python train.py --hidden_size=448 --norm_place="pre" --positions="rope" --rope_fraction=1.0 --init_std_qkv=0.0252 --lr_mult_o=3.0 --warmup_steps=0 --schedule="wsd" --decay_shape="sqrt" --batch_tokens=131072 --train_tokens=899800000 --max_steps=6865
MLP neurons of a small language model. Each row is named by its layer, matrix (gate and up: input weights; down: output weights) and neuron, and shows model dimensions 304-399. Each number is 128 + 24 x the weight over its row's rms, rounded and kept within 0 to 255. A neuron's up and down rows have the sign that makes its largest values positive.
After each neuron's rows, "fires before" lists the tokens most often just after its 100 highest values on Wikipedia text that the model never trained on.

L10.gate202 [109  86 100 110 134 125  62  92 192 114  94 118 133 141  75 125 101 102 129 142 161 149 156 119 140 103 109  94 178 117 121 149 144 161  96 150 141 114 109 118 144  92 142 116 152 135 114 161 158 126 132 168 128 121 142 133 140 158 140 139 147 125  92 146 129 138 119 123 122 158 110 132 148 142 107 124 115 149 120 136  91 130 152  87 119 137 117 116 118 108 125 108 143 187 150 139]
L10.up202 [123 119 132 130 129 109 125 123 126 139 123 122 117 138 127  82 148 152 177 137 109 136 123  90 118 133 107 143  89 113 128 114 120 169 147  84 120 113 112  86  92 183 145 164 120 102 106 128  81 125 107  91 140 120 134 125 146 101  98 118 148  89 151  78 104  90 148 124 145  72 121 106 140 143 187 123 124 122 130 146 122 101 165 146 141 115 162  82 159 115 114 126 138 120 129 156]
L10.down202 [143 138 126 122  68 146 136 116 131 158 144 130  72 135 119 131 106 114 130 127 141  90 147 122 114 145 133 142 115 129 156 126 113 129 136 168 128 107 140 120 130 100 135  84 104  98 122 123 147 151 128 154 130 124 103 114 154 128 150 108  96 113 146 146 132 108 153 115 131 157 130 156  95 140 149 135 135 114 140 128 105 164 168 129 138 146 112 140  89 164 102 148 122 123 179 145]
fires before: " the", " to", " in", " with", " as", " "

L5.gate470 [140 146 120 132 114 143 123 119 124 102 132 115 111 169 136 129 132  97 145 108 167 130  92 143 136 119 129 128 115 128 132 113 130  96  87 110 149  95 103 155 126 119 128 136 110 159 142 116 112 141 129 134 140 100  79 148 109 117 106 139 111  85 148  68 139 145 139 108 178 190 146 136 150 142 129 106 127 115 138  93 127  76  95 167  95 124 111 157 102 119 119 140 137 127 159 144]
L5.up470 [119 119 133 129 149 192 119 128 115  93 121 125 120 166 143 147 142 107 119 133  98 139 136 172  96 129 155 135 122 126 156 126 105 158 137 130  96 117 121 143 148 132 134 143 137 159 135 179 166 118 119 116  82 139  90 128 149 162 106 133  97 138 141 136  81 125 157 146 129 129  87 147 110 136 133  71  70 134 119 132 157  72 117 151 122 135 158 150 143 133 120 114 111 124 129 116]
L5.down470 [112 125 164 113 145 144 120 109 117 138  94 135 102 125 114 153 133 113  90  93 141 123 119  80  92 132 140 104 125 169 176 118 130 146 145  88 106 124 142 142 165 129 128 116 137 138  92  64 114 141 156 121 100  79  97 177 121 144 131 121 112  95 148  90 146 132 133 150 145 168 120  95 130 104 130 107 127 105 134  79 139 125 111 107 104 129 111 102 165 119 126  92 133 118 147 102]
fires before: "und", "ci", "ur", "ri", "ft", "il"

L15.gate386 [130  97 104 124 137 129 156 109 101 149  91 115 131 113  92  98 132 123 112 154 163 148 123 109 105 142  89 117 152 116 155 174 144 128 118  94 133 121  81 129 153 112 182 128 142 113 102 103 105 186 119  59  99 153 118 153 137 112 135 125 131 135 129 119 135 108 146 183 150 111 127 155 136 146 164 109 128 136 156 121 144  84 169 179 141  95 147 152 149 128 140 117 120  75  91 146]
L15.up386 [150 193 139 129 108 128 158 149 113 171 166 138 124 126 131 144 130 116  98 135 155 168 125 127 134 144 133 119 127  98 110 119 159 142 143  99 103 153  99 133 102 123 114  79 124 117 124 141  84  91 101 109 132  97 117 164 168 108 131  74 145 140 114  91 150 132 195 136 120 102 143 157 120 187 118 114 138 100  88 113 195 144 105 137 116 146 145 151 169 167 128 137 126  90 136 122]
L15.down386 [149 140 169 173 106 144 157 154 139 119 117 140 156 137 107 127 143 131  90 114 131 128 185 133 124 118 121  88 132 149 126 151 113  70 175 155 104 111  93 150 116 101  92 160 131 132 133 120 141 189 166  92 117 129  89  94 155 104 136 117 160 120 157 132 154  84 130 154 114 139  89 111 141 142 133 164 175 120 115 100 138 148 182 110 122 167 136 146 168 147 110 164 158  90 128 145]
fires before: "y", "ian", "ies", " in", "er"

L19.gate274 [106  93 148 153 142 161  99 123 136  98 164  76 165 117 140 137 136 164 133 149 119 158 102 138 122 158 148 141 110 149 110 106 121 139 136 143  93 109 104 105 171 134 134 145 125 131 150 173 137 151 100 134 134 110 168 134 108 126 138 124 133 138 157  87 129 131 129 127 143  93 150 112 134 139  99 144 136 141 152 126  79 111 153  86 128 163 114 148 140 106 147 119  91 104 155 111]
L19.up274 [131  91 116 105 138 116 127 174 145 175 106 144 125 119 100 109 166 123 154 134 124 121 148 111 121 137 143 100 143 117 100 148 157 157  98 148 109 127 114 136 141 121  80 126 106 142 100 142 115 129 115 148 126 140 139 112 126 114 118 134 118 119 159 142 173 173 110 138 150 148 149 168 162 116 134 101 148 109 139 173  98 151 149 139 111 167 140 141 140 139 125 114 119 118 122 148]
L19.down274 [139 135 153 159 159 145 151 135 120 149 124 128  69 117 101  71 136 157  99  69 154 142 114 111 148 168 124 101 117 165 150 170 148 113 139 100 100 139  84 104  91 121 111 147 181 131 162 117  98 145 130 109 170 138 118 172 129 145 119 140 120 132 137  96 114 128 149 114 144 150 154  98 150 135 136 119  78 119  85 123 114 133 128 141 115 167 147 141 140 128 165 141 114 156 169 116]
fires before: "ent", "ence", "d", "ver", "i"

L17.gate314 [114 106 155  76 191 141 133 148 115 140  99 117 118 106 124 138 121 150 102 106 114 129 131 146  84 137 133 151 142 104 123 112 157 137 114 133 126  91 175 110 111 131 107 128  80 144 165 172 150 107 134 109 133 135 138 116 165 108 164 142 138  98 143 131  98 136 175 106  88 129 135 134 108  68 137 166 159 133 158 105 110 109  91 139 156 130 127 123 116 166 150 106 125 130 141 109]
L17.up314 [139 135 137  94 103 135  97 191 144 130 113 159 110 122 122 156 115 129 141 120 118 120 129 104 147  91 103 131 133 103 119 178 122 116 130 144 104 101  93 138 102 109 103 109  77 133 126 144 185 138  97 147 105 124  94 108 139 107 121 150 114 133 101  90 163 126 152 167  82  91 124 169 126 132 108 106 103 133 158 139 154 110 130 148 136 158 103 156 163  93 115  76 156 100 112  61]
L17.down314 [168 182 147 170 107 101 143 104 143 132 146 118 108 163 110 123 139 110 142 145 132 119 134 137 123  92  82 115 129 112 147 142 136 157  71  82  54 152 109 138 177 109 121 133 145 136 163 152 136 161 153 135 105 154 111 114 122  86 136 123 118 136 127 140  86  64 105 124 116 113 116 121 126 153  93 134 150 122 116  95 160  93  98 158 165 121 137 141 139 119 142 140 116 134 132 143]
fires before: ".", ",", ")", " |", "),", " School"

L15.gate437 [151 127  98 126 157 142  82 150 112 140 104 122 139 122 122 128 173 120 152 126 139 134 112 173 117 109 144  96 133 124 136 161 147 138 129 161 111 131 103 145  91 137 139 118 145 142 126 153  87 158 138 159 185 154 118 113 163 110 149 119 120 118 136 147 138 174 153 134  97 135 125 160 137 150 179  98 119  77 127 113 123  87 126 125 155 120 133 115 152 128 147 134 168 133 129 107]
L15.up437 [155  92 170 132 128 124  93 143 112 111 152 162 125 152 160 104 170 148 108 152  99  92  88  94 135 130 168 153 120 127  93 148 119 114  97 100 142 134 108 141 131 103 179 158 100 104  99  95 123  94 161 131 144 126 138 117 115 100 176 121 140 122 138 143 141 146 133 131  71 125 151 102 128 145 151 162 134 148 123 118 126 138 126  97 116 110 147 134 112 136 145 102  98 122 127 113]
L15.down437 [144 146 155 148 124 125 179 103 122 103 109  97 114 100 178 100 106 134 140 137 116  97 121 129 128 153  86 171 119  77 129 119 130  93 107  88 143 148 125 102 151 152 101 133 136 105  95 174 150 149 171 133 174 123 124 143 109 168 131 162  95 126 119  99 143  93 167 125 114 113 140 100 134 142 118 139 155 126 155 133  98 123  73  96  99 160 141 114 129 136 116 180  73 140 163 146]
fires before: " |", ".", "th", ";", ":"

L20.gate491 [125 114 127 128 142 139 115 130 147 140 142 151 140 135 113 160 111 121 137 117  91 139 116 103 121 145 131 106 117 138 114 185 120 142  98  90 164 108 113 138 152 162 120 145 141 115  94 145 160 159 132 157 146 147 141  75 104 104 115 153 155 136 148 140 136 144 151 111 151  96 171 151 163 157 137 143 142 118  95 131 100 158 159 157 137 120 136 127 109 122 123 110 198 107 203 114]
L20.up491 [100  88 103  89 135 108 166 107  86 110 147 151  84 107 176 137  75 123 136 133 134 192 142  84  90  98 167 121 127 122 128 121 107 132 104 170 104 157 125 139  96 171 142 137 130 104 129 141  96 114  99 138 142 114 137 172 111 132 110 102 141 156 154 153 133 165 115 150 148 129 140 142 129 148 147  83 119 144 157 107 136 129 102 129 119 150  94 124 129 156 103 125  96 141 145 117]
L20.down491 [173 134 134  97 141 130 149 125  86 141 108 128 128  88 149 116  96 150  88 121 135 165 125  98 146 183 117  96 147 120 148 119 185  84 113 106 132 161 104 145 123  77  73  99 144  84 109  84 140 124 141 120 132 129 119 150  87 138  93 111 110 121 163 111  93 126  93 129 144 188 128 124 109  92 122 133 121 166 148  92  85  98 123 180 119 135 133  95 125 157 127 129 132 159 141 110]
fires before: "ence", "re", "ency", "ing", "ent", " on"

L17.gate410 [150 122 136 120 140 138 145  89 159 131 150 142 149 174  77 151  84 126 144  88 148 108 100 147 106 101 126  99 116 145 149 155 126 164 112 144 130 145 122 164  94 142 135 163  75 156 145 169 130 116  87 155 172 131 128 173 108 159  87 133 124 149 121 116 163  88 153 177  98 131 134 130  81 140  62 142 163 109 129  85 115 133 124 177 142 123 120 116 111  85 151 136  94 109 123  92]
L17.up410 [ 81 157 106  99  80 129 139 150 153 156  82 154 158 123 118 123 138 160 100 126 151 112 141 120 110  74 129 135 134 108 129 142 154 111 180 102 127  98 150 156 132 108 152  92 111 140 117 112 146  99 134 110 123 136 134  80 103 164 124 150 141 144 137 165 125 120 141 185 109 133 126 103 136 122 151  77 112 151  84 150 159 156 150 143  95 121 147 128 144 174 124  84 107 168 173 147]
L17.down410 [131  94 166 111 176 156 173 130  84 155 114  90  92  92 116 102 128 117 105 151 116 119 141 131 134 106 142 128 100 100 110 131 147 108 100 151 124 106 130 152 107 159 135 169 124 125  97 155 161 140 172  85 136 136 127 124 118 126 135 148 109 131 109 127 102 128  78 120 141 155 115 143  88 106 134 149 155 131 109 106 137 149 116 130 163 170 171 133 144 100 154 162 103 168 124 148]
fires before: ".", " were", "ak"

L4.gate243 [137 124 143 151 159 105 105 115  98 151 157  88 100 150 112 147  92 122 155 123 144 144 129 121 114  93 148 133 162 134 102 148 126 127 128 125 188 146 153 160 135 135  97 102 126 132 126 143 104 106  97 123  62 127 124 154 127 127 132 129 106 124 104 102  74 130 118 118 143  89 159  88  95 122 126 123 156 126 149 164 130 105 129  98 148 119 137 153 163 145 157 108 167 104 138 136]
L4.up243 [161 109 102 121 169 124 114  99 170  92 101 103 102 104 148  94 169 129 150 136 142 104 137 159 106 133 158 168 110 122  91 135 118 139 117 135 158  91 189 130 166 138 139 169 124 128 132 103 103  87 158 156 105 109  96 133 147 154 125 139 130 143 119 145 123 145 137 131 149 109 105 146 140 172 159 180 161  85 124 150 125 139 121 158  94 104  96 138  81 133 133 118 120 112 126 178]
L4.down243 [106 117 144  84 173 117 176 123 121 142 115 103 174 168 101 126 125 128 126 153  96 140 129 154 128 142 137 123 114 121 155 144 108 109 114 176  84  92 107 137 152  91 120 170 112 105 101 169 138 153 153 108 149 128 112 100 138 132 137 122 130 108 106 123  58 145 120 132  84 151 143 101 127 136 156 173 130 136 106  89 118 127 133 108 131 129 138 177 109 100 132  60 134 106 155 123]
fires before: "ed", "t", "ci", "ment", "-"

L10.gate285 [174 119 114 114 162 149 169 124 108 144 110  65  87 137 106 144  79 129 166 144 122 164 158 138 146 101  92 122 148 132 134 134 115 133 127 127  95 144 160 136 111 131 136 182 126 114  93 133 116 103 125 121 128  95 121 179 142 135 123 120 158 106 127  98  94 105 122 135 114 124 117 122 168  90 114 129 103 124 136 135  79 157 112 138 132  67 102 133 156 143 152 157 164 127  95 105]
L10.up285 [150 118 168 103 131  97 128 139 110  87 125 140 127 132  94 126  98 126 114 126 137 118 144 168 109 142 102 135 156 107 107 151  68  88 105  93 147 140 145 132 146 136 143 148 121 149  97 125 113 116 120 160 132 140 117 137 152 147  88 137 111 117 151 107 142 138  96  76 109  96 152 115 156 110 113 143  64 103 104  95 142 151 112 127 124 120 116 145 166 130 150 131 131 143 164 165]
L10.down285 [129 131 194 100 143 142 133  76 147  97 131 139 154 146 102 123 134 121 180 134 121  79 140 137 112 150 105 114 166 110 152 131 112 150 112 133 163  98 133 117 126 125  97 146  91  61 124  83 139 126 126  73 144 147 150 128 126 111 187 119 133 133 137 110 134 117 116 113  94 103 104 144  85 113 139 151 124 138 137 146 102 105 159 107 139 128 133 148 123 135 129  77 102 158 132 110]
fires before: "ed", "s", "ation", "er", " the"

L8.gate529 [163 132 153 132 100 111 134 127  88 139 102 122 175 147 131 130 144 137  95 110 159 137 125 115 133  93 136 143 131 179 162 144 103 195 132 103 147 125 117  98 141 149 127 151 157 166 155  93  95 129 150 127 104 116 163 172 127 112 104 137 120 104 132 142 121 164 126 121 115 140 111 132 137 140 172 103 127 176 108  96 113  95 131 114 131 173 184 116 162 136 128 139 161 141 144 166]
L8.up529 [152 139 125  91 110  77 118 102 124 138  97 108 142 130 176 154 151 118 141 105  84 145 152 126  91 106 144 116 132 103 142 109 125 119 126 124 143 127 125 156 139 151 115 106 153 106 114 131 130 115 101 107 169  91 142 151 153 157 125 124 129  65 155  98 109 174 119 137 157 120 146 109  75  94 157 182 127 172 104 101  84 142 148 127 157 147 134 104 141  83 111 102 140  92 158  90]
L8.down529 [143 164 138 146 110 111 157 146 160 138 141 129 109 156 144 124 143  95 132 104 132 147 138 129  72 112 112 162 125 128 139 103 147 112 155 106 140 136 137 115 105 147 122 132 138 111 136 146 154 138 146  88 129 111  94 110  84 151 117 160 193 118 134  98 115 146 137 210 139 122 120 140 134 123 169 115 129 145 151  97 139 138 154  82 108 179 133 120 144 162 118 122 112 103 149 151]
fires before: " the", "ga", " re", " to"

L15.gate138 [125 124 124 126 148 142  92 108 134 167 135 141 108 137 124 131  99 122 135 159 150 122 130 114 160 100 107 140 166 109  90 154 122 165 114 159 157 155 128  99  93 128 155 143 103  99 134 155  93 145  96 105 121 124  92 126 117 139 155 110 136 150 122 110  89 129 123 100 145 120  87 105 114  96 179 119 111 139 136 124 142 114 141 118  70 109 106 135 130 104 125 100 163 113 117 154]
L15.up138 [124 111 160 116 145 143 120 148 118 112 105 139 140 130 103 109 129 132 121 124  94 153 118 152 117 163 118 148  90 128 146 101 108 120 147 110 114 125 140 156 133 121 175 148 122 149 113 146 122 122 115  77 150 129 146 186  97 160 149 163 144 102  88 124 102 125 148  87 162  93 155 133 107 110 150 152 110  81 161 133 133 117 147 122 114 138 116 138 123  93 132 136 128 155 138 167]
L15.down138 [119 154 153 139 127 125 119 133 136  98 137 148 125 137  82 119 115 110 164 135 129 155  79 144 137 116 108 101 139  85 140 132 113 157 103 151 118  99 133 103 122 167 139 171 140 106 144  97 128 138 117  61 157 121 116 117 149 158 121 149 127  82 109 122 108  84 155  93 154 140 149 150 175  82 153 128 171 124 109 110 115  98 142 167 165 103 161 101 108 126 105 108 120 139 131 116]
fires before: "s", "ed", "r", "ing", "ment", "n"

L19.gate44 [119 128 147 105 123 119 170 114 135 143 129 120 179 115 140 145 120 139 141 124 128 156 113 137 164 120 112 157 103 129 109 143 174 118 150  71 109 164 124 137 125 143 170  93 111 138  96 111 136 136 131  93 137 131 117 113 119 132 164 132 158 128 117 131 165 118 155 160  92 130 141 176  67 101 143 138 135 172 132 111 167 127 138 155 135  88 140 121 141 126  96 140 134  90 132 147]
L19.up44 [127 174 126 181 113  98 144 161 163 149 136 110 127 140 127 139 103 121 179  92  76 157 132 105 177 119 174 138 132 139 138 171 107 106  78 138  89 150 142 144  65 137 114  91 120 113  70  95 153 139 129 157 171 145 118 120 164 115 159 151 168 103 128 150 107 110 119 131 116 125 137 109 120 153 103 159 137 143 137 110 104 131 163 158  89 127 105 147 136 136  95  98 169 124 144 133]
L19.down44 [131 121 174 100 131 155 201 131  90 142 168 146 120 126 156  78 136 146 129 132 136  58 128 105  95 175 145 130  74 126 118  91 136 116 131 117 111 192 125 144 145 134 122 113 124  70  92 106 149 135 167 103 156 157 126 101 120 117 147 151  88 108 146 110 142 129 138 152 127 121 101 120 109  99 156 173 164 131 108 109 110 153 139 154 148 132 163 150 137 150 136 125 137 113 157 148]
fires before: "y", " ", " a", " in", " ex"

L2.gate204 [183 177 142 134 131 160 110 133  90 176 129 166 163 159 136 113 129 135 117 149 112 156 133 126 139  89  84 114 145 144 146 134 128 130 127 107 128  87 148 125 130 154 177 128 114  86 118 108 147 148 171 105 109 139 168 119 116 109 129  78  68 128 145 138 128 110 142  76 135 163 136 136 130 143  74 117 147 122  81 130 148  92 111 131  93 125 113 128 126 112 157 123 144 120 124 120]
L2.up204 [162 139 135 139 134 149 142 127  87 101 138 138 141 121 148 109 135 156  80  93 146 138  98 126 122 127 183 160 169 132 177  82 103 124 154 134 131 103 135 157 134 187 160 142  87 100 148 147 129  85 129 103 158  82 139 128 102 123 125 154 126 124 127 191  97 131 148 101 122 129 174  87 118  97 102 105 122 129 129 143 143 174 137 130 152 163 156 167 131 131 125 141 147 141 141 165]
L2.down204 [ 72 114 105 138 158 145 144  99 125 109 125 155 105 124 135 141 107 157 145 128 146 196 145 170 139 149 135  94 127 109 146 136 132 116  99 132 100 116 164 120 139 121 142 109 119 191 148 103 115  91 118 131 155 136  66 146  95 158 105 104 148 134 147 131 160 113 187 163 105 141 128 124 140 126 166 147 136 132 124 136 120 172 112 135 157 158 124 140 166  94 138 127 101 104 160 147]
fires before: " |", " of", "s", "y", "ri", "an"

L17.gate108 [ 97 112 134  90 149  82 109 130 115 102 104 121 115 130 107 158 107 117  95 136 157 141  91 104  98 206 148 133 129 125 149 142 172 138 154 150  88 134 149 141 151  67 152  99 148 104 155 107 165 151  98 102 137  92 130 132 108 154 149 168 168 123 112 119 138 146 110 111 158 151 150  99 151 111 100  97  99 112 163  98 127 161 142 143 141 111 124 119 135 131 116 169 144  95  90 141]
L17.up108 [ 97 148 108 160 123 109 102 110 149 137 103 134  98 140 160  98 150 123 148 148 155 112 171  89 121 150 105 149 120 137 104  78 182 131 122 172  76 135 107 145 116 142 177 124 139 120 143 131 120  88 107 150 158 126 119 123 122 134 142 143 133 126 102 103 140  96 144 149 161 108 131 115 160 100 163 137  99 130  97 164 123 129 121 124 152 144 135 127 140 121  91 109 101  72 118 171]
L17.down108 [123 111 106 124 152 113 140 152 101  95 155 140 155 110 105 132 107 159 140  82 165 108 113 105 103 115 128 149  81 135 127 135  80 162  87 153 150 137 123 159 141 149 114  91 134 151 134 103 129 128 158 154 150 140  99 150 144 126 134 111 159 128 148 148 126 104 111 103 162 160 104 136 114 164 152 139 130 123 140 124  92 127 157 126 121 132 138 152 147 146 138 137 179 155 108 142]
fires before: "\n", "her", " "

L6.gate21 [152 138 136 141 162 133 105 145 149  98 126 152 138  93 134  90 137 121 147 112 126 113  86 111  87 144 121  45 169 126 160 132 138 103 175  94 148  89 148 123 152 168 116 106 131 137 161 131 150 137 127 155  98  93  98 160 122 121 108 118 144 140 112 121 135 172 153 168 151 144 122  96 119 156 150 103 109 121 142  79 117  81 111 130 141 126 109 136 117 128 141 150 123  92 140 112]
L6.up21 [150 127 163 118 147  98 166 136 150  81 159 148 122 143 135  72 139 117 118  95 127 113  96 120 102 153 135 117 156 129 139 123 142 111 158  84 125 126 132 155 126 147 160 100 152 114 142 128 138 127 143 157 106 110  94 146 146 118 138 177 126 117 135  90 130 112 143 163 105 154 147 129 129 102 140  85 107 164 121 115 117 136  93 117  86 138 122 147 120  97 150 154 146 107 180 123]
L6.down21 [109  85 126 133 146 119 110 120 144 127 123 137 147 134 144 146 177 144 115 116 132  90 101  98 119 109 137 129 127 149 122 142  94 117 134  93 116 117 109 156 153 115 116 102 136 170 124  98 129 116 144 158 109  86  74 170 160 107 159 121 146 132 163 140 111 148 133 150  96 133 157 126 116  80 164 146 166 177  87 107 123 120 125 133 111 147  91 122 132 110  91 143 140 144 156 117]
fires before: "ci", "und", "ft", "ur", "ul", "vi"

L7.gate312 [106 133 122 124 172 122  73 121 104 130  89 116 142 107 122 140 107 104  92 106 177 131 106 137 161 129  89 134  78 124 132 106 163 143 120 129 144 102 107  94  92 103 118 109 124 155 131 125 160 121 105 121 113 135 136 107 148 101 138 116 114 145 102 123 137 140 174 149 128 155  77 105 119 142 147 123  99 145  99  99 114 110 138 141 123 128 126 151 141 138  92  91 102 141 117 135]
L7.up312 [145 140 110  94 162 151 140 127 151 119 115  95 157 140 126 121 138 136 128 133 138 105 115 163 131 109 171 139 121  90 105 134 169 153 128 148  96 130 130 124 141 114 128 105 151 179 142 100 167 166 108 108 146  88 137 122 145  97 105 101 137  88 163 115 152 160 160 134 153 167  91 126 127 115 138 166 154 155 123 132 116  97  83 107 128 164 140 117 114 130  90 101 104 152 174 146]
L7.down312 [ 80 123  74 143 137 147 150 157 144 117 142 125 134 148  74 123 138 124 107 135 170 137 125 144 124 154 140 157 123 124 137 100 132 169 135  79 103 123 144 125 134  89 118 167 121 105 118 171 142 152 146 134 127 114  75 116 153 115 136 116 137 110 144 123 122 115 129 145 138 133 141  63 119 139 118 125 138 124 112 156 119 135 113 180 145 138 120 157 103 157 105  66 119 147 140 143]
fires before: " as", " to", " the", "d", " \""

L17.gate414 [ 88 120 122 132 115 128 115 157 145 138 135 140 141 151  90 107 107 102 114 124  89 137 116 151 151 121 146 133 131 150 128 118 113 140 114 153 173 151 141 173 144  82 138 140 118 143 180 147 167 154  97 155 141 126 155 123 144 149 111 137 103 123 147 147 144  85 113 136  81 140 126 150 116 168 138 149 120 119 155 101 151 155 135 108 143 122 138 104 159 138 165 143 125 119 133 113]
L17.up414 [147 107  89 106  81  96  96 148 124 116 131 161 173 139  99 158 139 110 150 176  99 127 111 145  94 124 126 144 120 135 127 121 123 163 158  85 137 139 109 138 144 124 111 129  99 108  91  93 157 127 129 137 156 154 153 114 124  73 113 145 132 148 141 103 163 126 138 132  92 190 160 141 115 126 131  86 141 157 109 159 122  97  97 141 146 111 166 187 139 124 151 109 158  96 117 149]
L17.down414 [155 148 178 158 135  93 114 136 162  96 159  90 124 103 160 155 107 106 110 182  91 110 109  98 126  96 137 114 153  99 151 144 142 145 137 106 116 109  99 153 201 155  91 127 136 114 147 114 125  96 125 151 162  94 104 110 128  93 147 152 138 138 162 159 126 101 117 126 128 121 153 134 106 127  91 183 168 139 159 122 134 105 118 113 112 135 101 155 110 168 123 111  96 140 128  94]
fires before: "|", "y", "."

L20.gate42 [ 99 144 179 149  92  86 123 158 115  96 155 159 121 146 110 137 102 127 117 146 119 139 137 119 137 144  85 154 105  99 117 121  79 111 160  96 155 165 105 133 131 180 118 116 150 158 122 138 152 146 115 126  92 127 160 129  87 110 111 173 123 157 147 117 120  78 101  77 136 159 115 139 114 151 136 141 148 159 143 143 104 143  99 143 129 141 129  98 113 177 132 160 128 122  96 118]
L20.up42 [179 112 141 114  78  78 116 124 119  97 152 179 101 130 138 124  90 108 121 114  99 138 126 117  98 158 101  90 109 126 138 122 140 127 114  94 132 125 126 122  94 150 168  70 118 170 128  85 157 124 131 114 132 152 125 113 161 159 115 132 123 140 124 183 145 147 148 121 139 171 114 121 146 124 108 151 143 128 127 130 113 147  44 138 115  90  69 142  90 135 129 117 139  89 107 118]
L20.down42 [106 127 135 103 139 135  94 143 157 111 147 148 152 147 133 128 132 129  88 132 141 116 119 118 126 168 118 120 158  95 132 161 156 134 115 178 121 131 115  99 143 106  77 124 144 174 134 110 139  81 135 120 122 122 137 163  95 140 107 134 139 120  89 109 151 110 104 107 157 169 103 136 140 116 109 106 149  91 133 118 141 117 125 156 125 139 102 176 138 119  93 106 124 154 157 138]
fires before: "|", "20", "P", "F", "S"

L9.gate502 [105 132 133  86 178 129 130 101 133 104 145 198  95 145 149 117 128 121 117 110  92 239 126 153 100 130  95 134 120 124 153 173 163 141 125 100 123 138 136 109 110 121 107 136 107 140 146 152 105 135 117 143 112 113 121 170 116 133  83 173 142  82 133 127 134 150 116 114 165 123 155 158 144  94 141 123 146 118 143 108 123 122 122 138 142 105 102 150 133  72 120 142 159 148 123 194]
L9.up502 [139 122 117  96 169 108 108 126 123 146 126 139 157 124 167 160 142 160 126 138 126 198 129 149 142  99 101 151 106 167 118 123 111 151 119 109 116  75  98 134 139 122 138 156 139 114 157 126 121 122 144 100 132 151 142 113 150 114 114 162 125 161 170 131 128 109 197  61 143 109 111  93 123 127 127 147 112 135 121 124 118 141 135  98 112 155  87 114 115  74  96 120 129 126 116 142]
L9.down502 [108 107 112 101 137 123 148 182 133 164 227 164 128 135 124 123 132 148 105 146  69 180 117 163 110 145 160 148 150 137 152 140  92  74 126 133 116 102 117 119 115 126 123 137 141 121 117 178  91 157 174 131 137 130 117 119 106 100 168 120 129  81 162 118 125 119 123 111 152 117 189 132 149 106 102 124 134 162  94 108  96 191 118 121 131 122 126 147  87 109 106 118  99 147 182 122]
fires before: " in", "ed", " by", " to", " of"

L15.gate461 [147 111 178 152 107 138 136 152  85  87 138 176 129  98 125 124 158 123 139 135 101 148 123 148 122  87 131 106 114 123 147 120 126 172 153 131 140 124 130 141 162 135 115 113 167 142 164 105 151 131 104 148 187 126 112 155 154 116 104 156 113 148 109 108 159 126 122  94 130 118 143 165 167 106 157 134  74  98 122 142 154 132 122 130  95 129 111 140 121 149 151 121 147 129 158 121]
L15.up461 [141 117 112 175 153 163 151  96 154 106 114 112 135 128 122 155 162  82 146 181 180  98 155 123 148  88 120 108 150 156 142 105 167 154 110 147 134 122 132 143 176 107  80 146 154 104  61 148 127 106 113 159 150 109 139  89 102 142  80 163  91 139 155 112 167 101 157 131 125 131 146 166 139 125 114 128 120 165  80 122 142 137  98 165 113 144 128 115 123  88 180 170 139  70 121 140]
L15.down461 [165 131 153 168  89 122 152 137 121 121 150 172 142  85 130 113 115 128 125 167 113 190 127 129 129 114 153 134 100 133 178 147 109 169 141 171 105 126 162 159 130 144 119 134 151 136 139 112 133 141 133 193 130 108 136 112 108 103 109 175 122 102 113 138 108  73 134  98 122 180 113 143 112 117 152  99 110 109 149 132 149 124 121 166  89 129 139 122 137 136 166  92 126 114  70 103]
fires before: "|"

L19.gate487 [131 128 107 141 159  71 118 106 122 110 106 134 158 115 123 164 120 130 144 160 137 160 113 143 150  67 103  74 172 128 155 108 125  94 129 112 115 147  80 144 109 112 115 103 124 139 142 161 139 139 130 118  84 149 141 164  62 149 136 137 111 186 131 147 119 127 137  83 136  95 140 144  96  87 103 127 129 164 137 101  97 139 130 136 125 111 115 111 137  86 156 150 162 142 145 147]
L19.up487 [136 131 125  86 143 109 141 131 138 129 134 138 164 111 105 122 141 138  86 144 135 108 147 153 129  94 134 156 142 147 132 106 129 150 140  82 105 120  87 132 124 139 131 188 155 118  94 128 131 182 111 147 136 111 138 108  84 129 167 135 102 133 193 156 108  98 106 122 142 125 153 107 133  96 165 131 147 143  98 133 141 138 118 129 155 125  64 146 146 108 159 166 135 161 128 152]
L19.down487 [101 140  90 121 119 109 125  98 100 120 159 156 148 150 112 179  88 112  96 157 116 146 137 119 167 143 113 116 115 124 124 131  88  98 147 129 102 143 137 150 131 130 176  88  65  93 136  95 121 115 149 108 119 127 128 142 101 138 144 131 119 132 136 135 127 127 153  82 101 138 135 150 161 143 117 111 104 100 130  99 125 125 122 121 125 120  88 160 152 159 112 126 103  92 188 116]
fires before: " of", "s", "==", "ation", " in", " and"